Weights of a small GPT-style language model, trained from scratch on English Wikipedia: RMSNorm before each block, untied embeddings.
MLP neurons of a small language model. Each row is named by its layer, matrix (gate and up: input weights; down: output weights) and neuron, and shows model dimensions 48-175. Each number is 128 + 32 x the weight over its row's rms, rounded and kept within 0 to 255. Numbers have three digits each. A neuron's up and down rows have the sign that makes its largest values positive.
After each neuron's rows, "fires before" lists the tokens most often just after its 100 highest values on Wikipedia text that the model never trained on.

L7.gate239:091100144133105174187133112136114158197135164073157126096147101131149107160122148175157150115144053120129100078104115114128117078073123151140084112096093143149120111123120145111116122137122159140137123133115092090130117064153110121144155156139122124140115115133115149136136074149078151115140134086112209127167055141117164116142150144118109091163194129184078121132094145075137134161146
L7.up239:108081068106068106113142159164109103164172149103187120164095125088166099105115106120104082075175095097134170113176180121139094079138105098185050140141093146073118133137148145134144133148109108087107112039144131166112183127145140114100155120161088145100128165137139162108120093147153174130128151075151154134142157060092138093122077126082145103135185227124143158093158096131177132102175
L7.down239:121122104075121100079132099151178140138090092123128109086117104181134121142171090175134141190147162158151114116155087062103132161170133143173124131130146124120068192169110098132177139183113129060088145083187098169124174122114046130128138176109152121105107071180169125173077114179104144158094115107118134126043170208114115094121067188120140138109145122168091241111155086146093141120166
fires before: " ", " (", "′", " older"

L19.gate192:158128131154084119170147129101183129145143109178121141091158131086135100148133134061102075143144130115180086162156129042171147178126134109071182094091136143187151083200102128159177105125149144164142144140149115168178072138112153105127109114133115165164161105162153194135089133124103154178139147120126166115132079123098157150123189074094128107111116114134120106112118105129100177153048
L19.up192:116081129166082095126152161068153150184127143099103140132151118131125093119083135051097073163162151164063148159179083059139114098169116126162102131077172126120125087157162179095144115108191173128165162090119118177156120141141123168105172138137153108183089118134100151092140077138132073183103105153151157150166124150153227140154162116125118158108107156125138118065072100094118158103074
L19.down192:126109165141158083101151166101154143145161115104113138112158167130141085126181118154143170181090144109165090133114164149158126091113172128143100131106126110130107112117139128068116141084159148154165100160120178180094129135135139123145120199098076107132058152150104117126123112136084142168129126171154136103144183157106179110151114182149113177158146110165134135141079174137042104120128
fires before: " |", "s", ":", "."

L11.gate591:190185108118114132106110181156161149198085103147165123121138158118135136148143166093167123127153139096118142134181079180166099077108085080097116190110135145134123113097086176128092161103133087122060075128157189192133149138109170152164185166143131132114120139132099110062128115155171102133140128167156088075104197138143126171121168122126164160146122142122111096144168120065142156121106
L11.up591:103124090138105120141060117170119138141116134104156156152122150156117146094139127141140097133071186097120116134109102125083146095076156056089141125090172144114162144083133154139120133097135147093141104116066134135155184157101119141144079139146105111127149126165165150161078153148117089137151105124139149123158175120140117128130127114066100138131087110145099094169152143174115136114080
L11.down591:125062089165044098125095166093122141164135174126131176108082135108076152117104109136151139111068144156115167122167145099096127139097110072155075122148140150094168109153165165153107107107143123060167141144148197119205160180131166115065115124146151169127103158093170180105138052129140130173103143169150200181117109147166127153144134121101136142118096180131115084174127170169154154156173
fires before: "\n", " a", " the", " an", "gu"

L4.gate628:051119140087125139101159083091154150119052181145147103074110123083137121091132108177077188113118087123102119132147162153133091094181127116208087199187145149111136169097100159094079175131138117116137131143143166141127155125109137158062138151112072178144126104092113113127108137134177161112163181119134183139096138207119092132060141166109154159173149182139095143126146177147109070073105
L4.up628:062146088078099181152119093164158111121100154131102124110092128120190100107131120114106092079113072078149126117132165145140095178154127150135117141099137144122170103105098080062120151127188189168171147039108143125115068150187140101127119108126129137111142147101098086127124148108144166129094187088137119128141098145145091121086135168090181159172139163071159033095130128128132120149111
L4.down628:161186120135163143127162169154070096097182147151087080075125125114169097146092079168141087115125146167217141130108165175088104138119128124133103111141095085102139098181117098114152115137094153161123115117113127086102076149174096095138114137102144138139161146090108119178128129101111119131138111098126104166158179139097132144090183111177119104088098091131156111125085168094151117125097
fires before: " |", "%", " were", " of", " had"

L10.gate102:157157118121168133184167159107167139164091101216119109115109118119097115147090186124163171126085168083206154124141154123119099128130136209137162153152144103103169073140182154106147146141111139096068080149082107141150098162092135145090163106168123129137132159109155154196109083096199118152140155114153163139124180149173161110115167153147163091120144134052205102098140113129102163096135
L10.up102:112134110088117166175122155078111117190106099162114123136117085111149124176119203043148161134074123134217121095144166129099072151111147167111097136176155111096157137164173173117150145191083094085122054119147099163118106153102158171143126123188081108122146145144156077180118142088175127164073091146132189129151119174182112132110150172134144166084128134134192102111167164127173131095125
L10.down102:160134108103161086158117137124120106124078132118098142097116107137094114163135172096152165132137115172142142135155155129126090149110154160102117133114126133115127115172173155131164130177088120094098082093158106193116090128094154145119066181147096057108114116133158153112121134129143136188122128118110177107161124141163104122102122117170163116108095153120180116083129139197128115083147
fires before: "\n"

L8.gate602:178115079120115144117128143143162097139116069074075137113088105143104162166154092131139191126153114133126078140150130144098102065161155140255092116115112152102114158116124115151173158121144112148142131148122094128198095139190112061093112135093158031121103136108127170161115111146120100145172161138070138140149195154140132177168113139072176130186148100130130133179099081147200109125088
L8.up602:136143154078065105162157135095128154079149078153088160138064133134086112114184115113084148121105119185060074106156117130068058118154173083175136167102137086110063194112159109200094170115109080117144114193070131115088136124127189151117134149126120188096098151168144109103140061124111133117156131138130157094126098098175100155129164166150118167136118117160091099115125076136136051123112
L8.down602:157129114126133177108126078142106071164123138107078082115069114072155129128133150156140188167130183133109140131127190141102167079151103110140134155093139184101149202103076105124161128122143109154128150138114067151107127151185130116078123092131145116085098119066137125146159120093111128153156164126131143179179131135142245124130093185097198074156088098176079133174059114133170109142114
fires before: "1", "2", "0"

L19.gate13:143118053179075085185145163089136080153073146119184155154107136109123124069159195110138153116137134133107130145099112117131055155107137096184100134158134096139107099118178072063093142153088138111118097066135163116140107106150154126134188089096158119167106131143135121098149119059143130059106149106133133149140153128118124090126176113116066092146151148104135176152098133131175089054160
L19.up13:093137107135115125074129143136124131138110134110138117158125135032067109074143162143055231075104126070148086142169139131107146140146113146131094183135117137132064123127128040113120152084066176101088106121129142143130178171164156137076125105163146138081137062120123130138135166029081091065142119116133162132147114156118109152135103143120147114108125161187181150146128122170116169099163
L19.down13:097105162104113107150218159165160088131105189134133194125123137165104078109141118119155186166129146141118139096210058129162141124139125117185116166098142118140136108091117110119161075109083187096110116136113035158147087108122108169122054096136117108182115148117089114152134109173107138095145115161046133148131162124148143064155136133118140106129171134172162151171091156195135128093158
fires before: " ", "\n", " |"

L9.gate463:082154082163134116146094117080141132088086107135084136151101131167113079139139147088181184126156127143138156141127209111110086074134117155098141098096130123106158169111123153111147210108080096076135129161124104129066151110121117176139144134133076053136110133139142082144165089152079205184184129173094168132170123178170130113116120118160099157131128101126140140145085123083095064084126
L9.up463:133140087127078098102151136151141104205158090212093085137075194134148128143104158096114126124149089153150153052085122117151164172149121185150080135149137122131046121176094182147129166076104136098064153169128146104152109169076121167109186110148067168120121138162109114190098105150068123072097142093105111099200144175198077126101190164147140129124157130111152092099132115062113126127139
L9.down463:111126127157109097127093134111189123137122152118153117109069105154134104135136143091107130069155130151099168081121140089110089134178143167095151075151126110123126077169144124081097148093126173079138187192147132102150140156199191140096072134113165188106105075109100122167139135145097170155183120153070102135069171112126096181140105122183119179113114153067139149175140143076133043068049
fires before: "1", "9", "4", "3", "0", "2"

L20.gate369:162121117078132168097106098221145096169138115128144187142052092136091101083144087114150175110162135165140147114131139117135087111152080123150095133127092130132134153112162135144104150146133075129120077053169117145083141119130152100090090144193092141084164127120142112142142129123080164108099108120124095124203154132152121131146147073123184085156137124147108143138052113141156102160134
L20.up369:137105082101148112167153093131165155163137111127089151144101154127111122099145107112155169147099121181094148120124071118092134134128093154114082129106088100103101173105145169098133138099073125076141136154125137138163165158096177192101133147166092144124166149139140087169122094172128090128095167122116138154179080099207143146110126088168139161097149138167187164130060171114173111148065
L20.down369:175111150146171145132175113104255076202124102146198084171105148110139115144129115117118146102151080139121109146177154053159099114107093091172096176115122090170130165146082109178118177153133097168071129160034137137096121164156153086122144130163164151071162134119064081144188110121101153137063098129131148146151141154148199132126108140157127045144164124122127148119109142110168131087072
fires before: "2", "1", "0"

L10.gate525:133149116091113165205091179104168142169124094141155117110144112071086100105084185087138175138140167128207139134160155130078066140140152184129148111166188128072147115114198142137170157189075134080146073143164114185136146178104104148117160176125093135086110136157186148178117096098133098148088048113138142106139098149188153111090182164116166120117144060134169094135126128155156131093101
L10.up525:136136145106138162188123150076145122135089089182116119111108095095131130183106176079135157120119163131199149086132168110117092106071142211131169140143139089070112118172188128164148137151091128055118107161107115166166096197093132136085158162152059111106117164120141106173105110102160109116104079127141162100132149159183176131104137207128166137079150090131177094143198130160138136075112
L10.down525:130141096109123158155154146131165115144093142183119156142097100135114109139164149109157148139114149120149130101121126123126104135142135134141124107127138102125139095168166140158138131142100069097139119143131138147099095120137131146129108133109094138132132122103145101109138127148108125154106124112123116142110166138148123195086094129106132099118105144130134159084140169147124086137126
fires before: "\n"

L10.gate96:128117095133144117155175125112133050139060137168092184172139165100097107169055164106173119107121144115140121152082095137133064111100122212203077130155189129125129098152173103201145159141145100063126121190107131144133181149103144109131086101093117151144152168213170059178108155049164090144114104107117114107129053113121127155136131097139143114107111122137169128101189178150132099115084
L10.up96:165169135171196119199142171129101089128059102170115190132080103075088127155055158158132116125103142109163122143123102144107058114188184182158117135102124072073116119094119140100163147175153150115161125166103168152095135148120112133093098138120091190136104125069150122141105137139119125163146143087121145135119098195188150165097136150151200120090121122101141176065211145160157136078092
L10.down96:127114128124098124069147082076211133093115120119137102134113172101136148064158131092119125118114091163140144152108169167199133078137171115076128123135150062144137088126144101111173123150173073099223079142165073138182108110064110189104089157114134143140153148117111095153134090110162127204093095106118110139144166133130136127164165109115139195145114116084088105127097083115091095121156
fires before: "\n", ",", "0", "=", " /"

L17.gate403:129187129092110134084158098115088144175117105142112172085065135090111110109104178108138136139101192184120101100137076150098129150110130108119090110134177097113139109064109092192112200107147110135135129105140183129135110122158117167176159116140118113027125111129118178178158127096115130113132154099123101149122165115111120156124094114105143128162113127152120087098091086127131141166088
L17.up403:070127153161107146113127141116059144183113078127131145107161119122156122137133197119061115098077151113078127126138138153130144156149162051119115130100092134142168126111057135165091113129073088129183099151128151153160127126141134138133092099090112149126143134173136189214082147150107149117138152139190113167133081165184122160170115096150158082187114153129127130146165088164151157142130
L17.down403:141152148155116155133169125108095146134150125110124111168146109151101128126084117059136215118106193218092166107152103094142146104116169135142052102112110087125122125137112119126101147098120089108138094076146191135134082080133119160116112142163129132082108113146142107110135124126103089114095206119137143121166163104107149105140099156094113090137151155101129105149104133122131148181102
fires before: " a", " an", " the", " is"

L4.gate387:149141137171096146136123147110102114090165137114091155149082073035141082075141087088163068109151151166124136145150126134116134105153146174137157109116121149119089154122117104151107123133133054133079187188156149143145152188081098164118117136060152088129101086183126073137155156127183133085106103079155079140117109090115136153115185087113139083134125131160149103176069111134114105104137
L4.up387:125132102119116156171088150115054109065138149123102120093121071078156083115119100112189129107129152123077157114114131109107138094133195070123071158081132138104140163104169150107164153145084063136164161133117103117142150167206093145129137102048147117148119139139114111093113152152140197153121121103117107095140094098073139128136090120083070097175136102200092120139083120098090100149168
L4.down387:102116070138078147132142169145025150088175152103047123071091137073141025101128107119143126156150109155176132178129124115129156131115130108120081128112128062162120133128159081139137081125100105123106143138162151090107178145073118133106131093086127085111152113154111105128177192138142179184136126164157073124136106166084144136100153171091065129124179121132073110205114100115114082146157
fires before: " |", "–"

L11.gate12:144117105111068180151079143112110143185147107159147131102117127106152104152190116103155122080068202180070107122118125160121146140111133085159093158097130090111148077109070143075089128125150098046169131132128133127177114126148079147126084143120137226100136087125144108065137132145121152055191108132138157150106164179183118096125108110102147145106116146184137106138126068162125115108074
L11.up12:102125127069115097089187106149124136103120121153123184100093160141118095135159137099137118083144129137133146103191107064114117093098156076100171162125214175164128216057140109134086194101156091074116123048078133109146164075159133088163137154127170185092102156202159141093117164127110151092117153122156147091147173123175132142160111082156118133183155111094123083129149094138086099089118
L11.down12:123121110155129189121146140113055085115149119141141120171095131138112155172111154118136167137115182214147181145209112116121167140100122194173091108091175116107128163140122151122128120169143132140160099136115165150165102090178109112111159123121104128098080082150136114147143137099111117177113144089182114040117137148166149088118105077127137149116109148098140115184113145151125121100120
fires before: " a", " an", " the", "ter", "-"

L3.gate294:176138184148130086141055139089146185098103141118150133118104156126113111089140130136136105153097131101151117140156133137154109155118122126083131094042099104192157170143153083122126195132188107240109143182169162152101194157091118148124119160083069143118174126134144092157105065095106133088142170146100071127112097166130125166113147142116222155087174155148167105098080151117139119127121
L3.up294:135123162179104085129093133112135210080111166160096107135135072146100091046085123100204117108100147094136175178176144121152162158105107076154158136080128135151133132112160106083091159135152080143136096139146185154100135137124073200100144140083122084101104146145175190116079073127125143108104151153127090164090106101145175167118101123149161142113148134119127115110122176109134080102112
L3.down294:124092125128123144155133141164106145098113123103143125134106115133044144104103161096116030105094159161200101053189117117134103166058106110126107130063129104088194137116139159105128171050164173130157166145075118163085102122125133110152135132159093157154075124116215173109151121147144115131071173118108056213111139185087082113084116104150168138107120169115126148121102098125108136137115
fires before: " |", "–", ";", "s", " in"

L20.gate184:127136117173041108135108115122109097136102142128158177125121112161134113153121150139230098116105093122081105174153115148124075150154125127127114125154107133165082141134128121108108102198134176154146168152166126163108139093156186043168106132099107099095138074143144160151166118107117084156137114059169122162114177112108105111117179083092161148138169166105167104146180214085114131129098
L20.up184:142099096141166048049165163156178135176135174083101135077165111138092103093139140169105178111117064092111068108147107156044139141123115109048176112111114114144142153178132149201171085099136108132133102107113065084108151123143140090146112118101174154084113126136114148149154121061123084127111137079161138103127153080114113133158112136132178098157111149181158124081116141093186070117143
L20.down184:132068143136115158137136082173255104150214098131170148133124107071066138161086136115066121147114145098098105087092116128132115077133184137092153101119141160151157158057103102120137127131128081115095132122150117116135117124085085107144148095120102100100166122100150141114191099179171189127144154133173128097058069093146098143169112141170152137076130109174136143165111117166180113150133
fires before: "\n"

L3.gate491:141159125141120118162183166137189125140047150089131169089111145157149113102127128130155137095110138162071112150124130146043121114163107115172093128125102120161173123131115142135178140143169083114113130168101088144137164157098146104096134121063145078075082059110190101149193172122104148131135115151150084142153185172108150066102132094123094126100157106146071138154074176153121176111096
L3.up491:146139117138196100120142143078133086134099146097129110140148115142134164135132175089124133102132128122121093065133054113086135129109108157116165162129133195144205119128153152121119133156135039148125114127122097162125134188122122098085092116080150092081125062065176109129184178153106126157144162106157098127126217144125116068138125077139122107122087188111131149124115186132118146098172
L3.down491:113085119148104089153142146127255152120091166130114116136121154173127114186060168155166159060144171153146143107109130112138173126118121115140073141134121143194133085155170161159129100204130119138099076126130134084177109116132173101153074111092126089112089126120170107154118110139135117095094096154146112134149183124107113123113129138113100142128118125189095085113100103150096170090171
fires before: "\n", " The", " He"

L4.gate643:111122141103132159129173151128160081097139119180133095104110131139091145124097132193129137171108167034139133114104127126059057102174104117132082074142132057095145106097135157074148137096070129180143098103083119092156104140116195180105155165051128171153158145097176148096115135112134096181137126148101098130070079122144127116120160153147169147161141121150147131116116185120122078160157
L4.up643:143114123141119161077171154154133099076139104155075124106149146130075089151108123115134137140166138189123096108124121119138124135178159119193060138116167117096132136212119087099124171134158063208118191123140148137138063134118174129116114095102134138108158153094166117139107189083193116099152179050173157086181110117138125123110153087095067110096169111163070106140191159088112148080129
L4.down643:174158159177131167150140124150114100129141177131085122134117102098156145143169065118156171097166179174241146155107152164074098114134142128109091203180092138134109049078089091140118149163095075136080182106118110127082058142139136146132150158090104159105110161152077051116105140128166166132141143158115146163143133095184148164095125109096109113105175089072097130129120160162176179090140
fires before: " |", " of", " were", " ", " had"

L10.gate694:094129146066109165121082159101111193125098108085095125090089164115133122158121192084125184141119098126204171116152118098126081122085109155058101086189161105082104121160172135152160118096088078128100142159112148158075077186097145142150147125125092162073103142152167129126137076091111125161120036075129099080187108151161170131107136124168149071069153146126160158124151143148118103069128
L10.up694:114139133108135133178136129103101107126082132139110048111097095142074126142122137047107120130063157137169167127108148177087093154103128161131090217083165130109092104090146123088125118177154135096120096133123085141138129138124163140131140143135122113113115166160123142131114084090149096144142093137072151142138148151116167162122125218106169151121151094128164110108148124141214106036143
L10.down694:132132106121109143195147176144190114123092120138097130138091064142128141160149136189088216182117139100168147139116105172110115166166102168131096099206114144172072085099096118158191152100135116128121092174133201212100112113121121122104131186145110129097116114144163139117166167157114116181112153124134106131137118082116096123116149176109139108156109168145104106109114126159175128110124
fires before: "\n", ","

L10.gate71:121181165184063116133178077139135139140091152157120123120150088130185121172097189127169156136108146106157156173118093132109132103034141150125080090120162131099145093085163122091111121171117118126106142169171123167132102139100101142140141092135142149197079157149180148124097081085191068187152132099142095140139098108120085166115133153100124157103095122087195110162119151147094209089134
L10.up71:148070128134086131116156135132102078120101127147173172164063130177137082103075167123149170107061213097161183108108125169118103110186174160148102093128195137089078100135183107160086220153132099108149142122119129146155115186089100108115140175166158139135125115107158166142094155071180115157083093102129195136173175161164095136104114126145178106109119075163163049056130096139101150114164
L10.down71:164134117093114131209084100136095164130148103128142138132141151140121121123113124084126145115137121113127093079129090160158132070146153127112117164117149110149107101158145160136112122122105115125133112066101058111166153131095150111151133211147109123080160089102110144183089097109084158166137127148133194105093127104168154162141163115107206174122091029040158113108113135132134143130132
fires before: "\n", ".", " /", ",", " |"

L16.gate142:142122079082175122130079108104074108180140101152147167136162071150133154139167188157144170088128156079138109047189146089139118154094096117154088081152118112095104081130097096121105118153149129138093121119146146132108161150125126080055123192144119152102150119141120131182128136107135071121139122125075131073061106091107140165102101097134172114099117118179121138127136165146072098154139
L16.up142:106135151128140136140162162104044151098113129087158076153166130151146124100075149127120135122166122079161128144130117152161143153108184092111113160155166124094145054135108116119116105127117121147103164069099120105133069094132154132152100133142150168086187113183096085189077143084184001158074154075142163115130184144171108131193113158154139175147149149145134149157097205142139136108138
L16.down142:095189137162141136130193133110099135143129028062211136127176086159102089103146164096126110146188157129134076099178173068151111154134113132077178098082109107175105068160127113122082114141124117157095105162090187151074157105099121090129104188108129109143125075120128146124163105141162140162174100128159143179117182123145122175098138083161146122116170109180110132144136169104118153120130
fires before: ".", ",", " and", " when", " "

L15.gate638:107090169112116167125132152161163119170117113135116150066188095052124121147140127164150143121113189119176161106178090068126119108120153135110071123183093121108052140074118143094113142112123105047078092078178137142135138159178109129148165117094100168071093156114110132108144108113139092128169146184144137141089145113094062145102122121093153113152098070161107122110088123113124179087140
L15.up638:114086165078159150114083089110159135138140130101128126110126100018143122136121110195162126126121164125144180135155073120091075162129118150183080177130122143150083158111174154128117130129157085115093085102174098104167136123135139154175108078122131093082108106160165170081176108109156146114133137179119178120145122100075122156071098191113113134168122144131125148096118134134140146087118
L15.down638:103108150158136107163089133155127088096099175137187086101184087049107124200095150136154090134183113160133176142213127139059099099118105120138113154131113163082119132122129155116127113194146109081108141051096127111125137113130109171177125117157153090046129159116111153102106125127109121170114151126101154163132184174115111138094156180087097140167107138156165163112118086144113132129153
fires before: " (", "′"

L17.gate604:155123121111092111179153101199217143146187103105157149140129132103066124182117161095095123109142119101182111171203093148164142124123098104141115115123142129133096143097142153143104107115134136148082147125151128158073107091100101121148178140078086088171111117122115182088115138124162143089078111076074196121159104154078162128121132189116103131121068107147145129108073096112137112121169
L17.up604:117144112098088115148166098105154138158137130059133105106147080126158089122128108070111162143148176156095162066173136121148113169115120125190127111144113080178098057154089164141108198120187139092080070118117155123131115187106094137152122085131080034084156132165150088122084084121142161125088121125073093147131126133159103154143147149154102164169087139146063078108126097081080165117125
L17.down604:096128184158142142140128107123150179132170106132164161122090120097123083165106166060142118161105170149179134152146143173172132130075059156125109204104130115176135134156150089132133081122152119202093143154150169073086130136151125094177087100163125102136088103103163185095099136127078108158143118107064111131165129156131142133116137104124184091165082146191101123130167119145166105139151
fires before: ".", " (", " \"", " ", " to", " mi"

L10.gate480:168137119094182109100136157141177106131087127159211207135118141159138153074143149174107188039147158092133102089132156146128111073127085208136108116108130153164099159134142163151103137126116080104120162099102118140068135127131171158115127119163154155172105100121067087097127130060116163123122108119105154116139160119114118147104149128118155161171142133092170150182110073114133073078135
L10.up480:102115044104073170123093132148137115115102107128172134172145091178140166111176139126069197085046153110092113152168156192138151146098126149112106107097098129195091165155145110121153163137097095141116128138090124166111150121120140147116182134118176164148141133146117112164108118126053140141072117131200137135130172177149147137153160189148168146134135135109125143108099111169169067105071
L10.down480:110110151182189193141117134142150077135117111134121130100117092201101136162107171117092144183168139079150184134093151145115091188168099086151155145121128100080165099137112136190137181146135179127123114175126100106145119089167153165156128147143140136152030140144147113165076120134101142189108106108155149122145122130170188131169149135119190134127084102139104180143141095155223090087126
fires before: "1", "0", "2", "back", "ev", " "

L10.gate361:192123136155127146164058081161127162101118185117136131118104168193176146140101131162143151134110181127130116083190154074067186072158061160049104115169132131082088143130112203096171138086090140112125130132106160136111103131110139128081130157068190103064087124066079130115121142168138139169128093077137150117139159157175098173119189158117167090145108094118122100146107144098128173168186
L10.up361:170095098162163153150138147122160149112173135157122161106120160155132087079101128075175134141087117140091060099146169119100150156127107139120095149152141140154048146123103078148170150188135125122142158177144164113125113209111138173152104143157136135000122120132170075137170162116078074110121146142162105139168103140206092138141108097126122089096151130178096096075106125104154139120130
L10.down361:108141110137054113145095119082194104128125077115133183166164184145123104150151163136143172131156113160152130120178090106139099149104093119083140130160125133085109128125122097130137169131139143125150180119144093111155094118133153116136093166165095036125121118068082083104104162165140170115131075141114151138086122132112128161132141089153148111064151139174075167136110150110147131144149
fires before: "9", "7", "0", "\n", "1", "8"

L11.gate77:119147142182068121071097119100163135136178218140174118107120075131134164083138130072126129148163131177165107157135107133129089142187115104096141123159116110120124112157122109084156111124155176224175088093112132196131146154123132167121136136121132093160092090118103166120083103127166140095162044102164129094099092152125155085133134151111107157125151138108125121083160104151108122145122
L11.up77:143156161133130122173106119093109158126088145082128127131132050129166134135160133143186125172160162146123103061144138148143093073113119092152138103088137088118149120204108129106079163115146100161106091149156083105144098143135111095076142121133105122159077070139158134151155112112176115059171084127132086174110126139188109096087147115094171068144148174079070114158115132093099178140133
L11.down77:184177087155112170115086131061130110125103127101119126155101128155210185121135125156135167165145144150121041127139150142117106144093136142130094134111103157112157062128121075169104135066165073167170108129108068172098116164156097157101122119157140177148117163125193112139193120111107153095113100113125113119120115100083107174153148127100155115084086058114061108116138150156131135122120
fires before: "\n", "---|---|---|---|"

L7.gate606:181103114097168108191160129073164149118134085151143140134117104111089133108127138172149115155147111110101092124133175137104113069175132155114078061089097138111098194176121100123112154147096100079151127113145095111137126166114129076073077167156170165081087119064138157120062118161011112152092138152143152101182112137167120152132130152127123095116140081144167133135086168125162088117122
L7.up606:105152159133155124148140189094157108122182069172128160137151136156105052140114155147147133081151096182109141119178153114160131094134067104136108149121142148144054199188137147151095167215156143147129128135093132131115119136091124109039103197165116118067068088135142113116116118108120172134096137132091160114171110176175119113097142088149078130135181097174143109130132155079141096125091
L7.down606:083069213176127138068057107093180115157120139160165167111160097135127090183080141111139113127125145132105162138142134131180126052097106103135169134148100162094121192114122173068139156154190129131135169098106076183131082139151094159116140123138137156105173136192135140176175124136113116159104136136124088153170124179122178112133109135137161115141127108157127110137095146138184089063167
fires before: "1", "2", "0"

L5.gate407:130110161059150139128133121120089112194109114110134129087162165079131101135136194074080107118159111091123155149120096083086124104110118139177131164143126192132053130136121087145144174123075102187103117147109110141145118092144097122141129139178090103096178135126163122084133092098141126147147128187053169091180107158097139133092133145137108129137096069216164127173135151128051096101159
L5.up407:142133122172127108096118178093134145156151086054122130109141131106140178125100101201131101202192140211100108135174151168124106143145143085191174065102121090074109077089070171092146144149079141145152128085093124105096149117131144109183098091074089113116130052074137143106140119169185095121103096108146160086171145118121148165134166179060104151147121111125119156050125171135111116113174
L5.down407:097088081144099115102127098138054057159136089109125103101112129123115175114124153115109133128150145209161129095112173148116101162127168146140147084056124079034085122099095154157103113138097134061132123104160160133130157091143134174221150149123150080158101057135130151168136147133125133098163111073105114152145213085142147111153140085122097144144108140126146196041090147119119127121144
fires before: " ", " (", " UTC"

L17.gate171:122065159123122214078122119064123117138149126083149102116134111152125116085104170099124149067154117123205186111137172111124150151152101153087086125188090134138130144087100122170159141169091079148160121085119074107166116124125115100132060149101113137115084122166125145074050135157193063095152147155134178145106176158132144132130055189064142135070157153099126157122144114108088128183091
L17.up171:136121161151147168094143121093124121131089133162157105176153141080161132218133136143172122060126110123156140125126068126105063081127154099127090181084120103047167112121164128143083149131167115103127149131120126113080070126152136213159153140118093062085102092137106112078152117162157098137141186181123129124089200191121115115116157097113134121138103115145132102094090074168123119087087
L17.down171:124083129099072177121100118115058109067114146167159094137180069106128071138036155187149098120141143167146157170116162155104100147138139166191100172166128118055116124135090167159155141146114132113122148118142128127124081083110142095121141138125104131085075116097126171078080167133149107142129211096046179068096135186155145102119094133106107128151097116133108181158155139105180100128147
fires before: " (", " |", " medal", ")"

L8.gate444:134084117167104106117178098097113063152136084135110126119116179095089177152115184063136101113097141088112106110123154190139128090084143142110117163129094136170127120162166112107200149098098125105080060138206114101121124165134101117119136166156142110140191132166167145124092168100117134105129179085140199129151162115146190113130155107151114125158114038148114147219138124122131158059143
L8.up444:134133125142082073124135139167131110152106095116114093135125131067138116082075070109122141166076128105104126113150110144150096122123170085156108117134095147162169068117135179147144123110115134122111125162134105138061099123153141148093122090105126069126140160079231103139132153119145111130102143125099140141141081076112178150143102161155106129108182142159141143162147160162178094149113
L8.down444:137055127130133148181212119170078138147064128107160175131158110140097111144149080164124145165117162136107123126178193214111099166116129127093097148139086139156125101107136079132143180100153075120106183137171088130181118149135120109149148132111071139098126093131142144119204141204160123099119140105112171177113158093101159168089124115077135083155066138118145176132150092146144118158184
fires before: " ", "1", "0", "\n", " |", "3"

L17.gate563:130117129151064090088101169148173165112117061173173167110070082129188116111149127141122137160162130128201179121144087126148135128140103110048111060116133107114168149116121133142134070140093164103057163140140035132135133139117150139117141122121115109110085119158136063137106191187159154134116074105170122101158118124133116090183120090123135095111147143115136119173142112137102108156108
L17.up563:107102170200110109170137105048086134118154105127121155119106084085151166204135115135132145110125149138153195096074126086125134118106122137113135128141132100131191173138105105100115117164116124115099076118144088111133130138136159147059134117085070105139124098206163107055101073231146121146102108147116149130141100116113149132158104123122119081180185176126119090123122121099120181145134
L17.down563:083152082109156073138174135149194090183133179115109114097104111126114109186123104173133122075121131122116111147133108152099106056132152179090151227111103174141157109136127142114176115159161089084069112157088129114187085152102101155099097167054208176149131127076147086136094156169072113135095184100169119138114140153123158112131161110078073111141098091104175130152101135071106070133110
fires before: " |", ":", "\n", "s"

L7.gate413:100164122072124148099126133070114114150114136134075176112127085062157158116162124100140149125148079106067101092168091135077154163136155114169143098157162178180095104097173144134110148152067078135120131180188152112155041143141132113112142110139109103119178076092144163064126106086128152167166122186116171119072110149125139132093120129131152166132141129067192126100130143110121131145169
L7.up413:156073163161114160130132136078092102157133155086119130123165118117091142065096075037162144148121113168123185066138068112131149123132091090126114107107142122107191130145107103089137104087146133171124117085080113144110176184119056081180148117138123099122126183161135152134067108069181112096063106139160129155159190122091118089149153119103112054068072132079158097108101172125123106105173
L7.down413:107112125075073167094104133047071166152132201123132088141148133114086179103130122092096190145126087125112129129099086154130125163148084117129124079089097133096129075117132113110156109093165134175110117169078114079098154154192134145112121143136119091090092116149105125123093175036179131148057144152118105136136111126094117118096107081102132035163049157084142078119130162184114143157147
fires before: " ", " older", " from"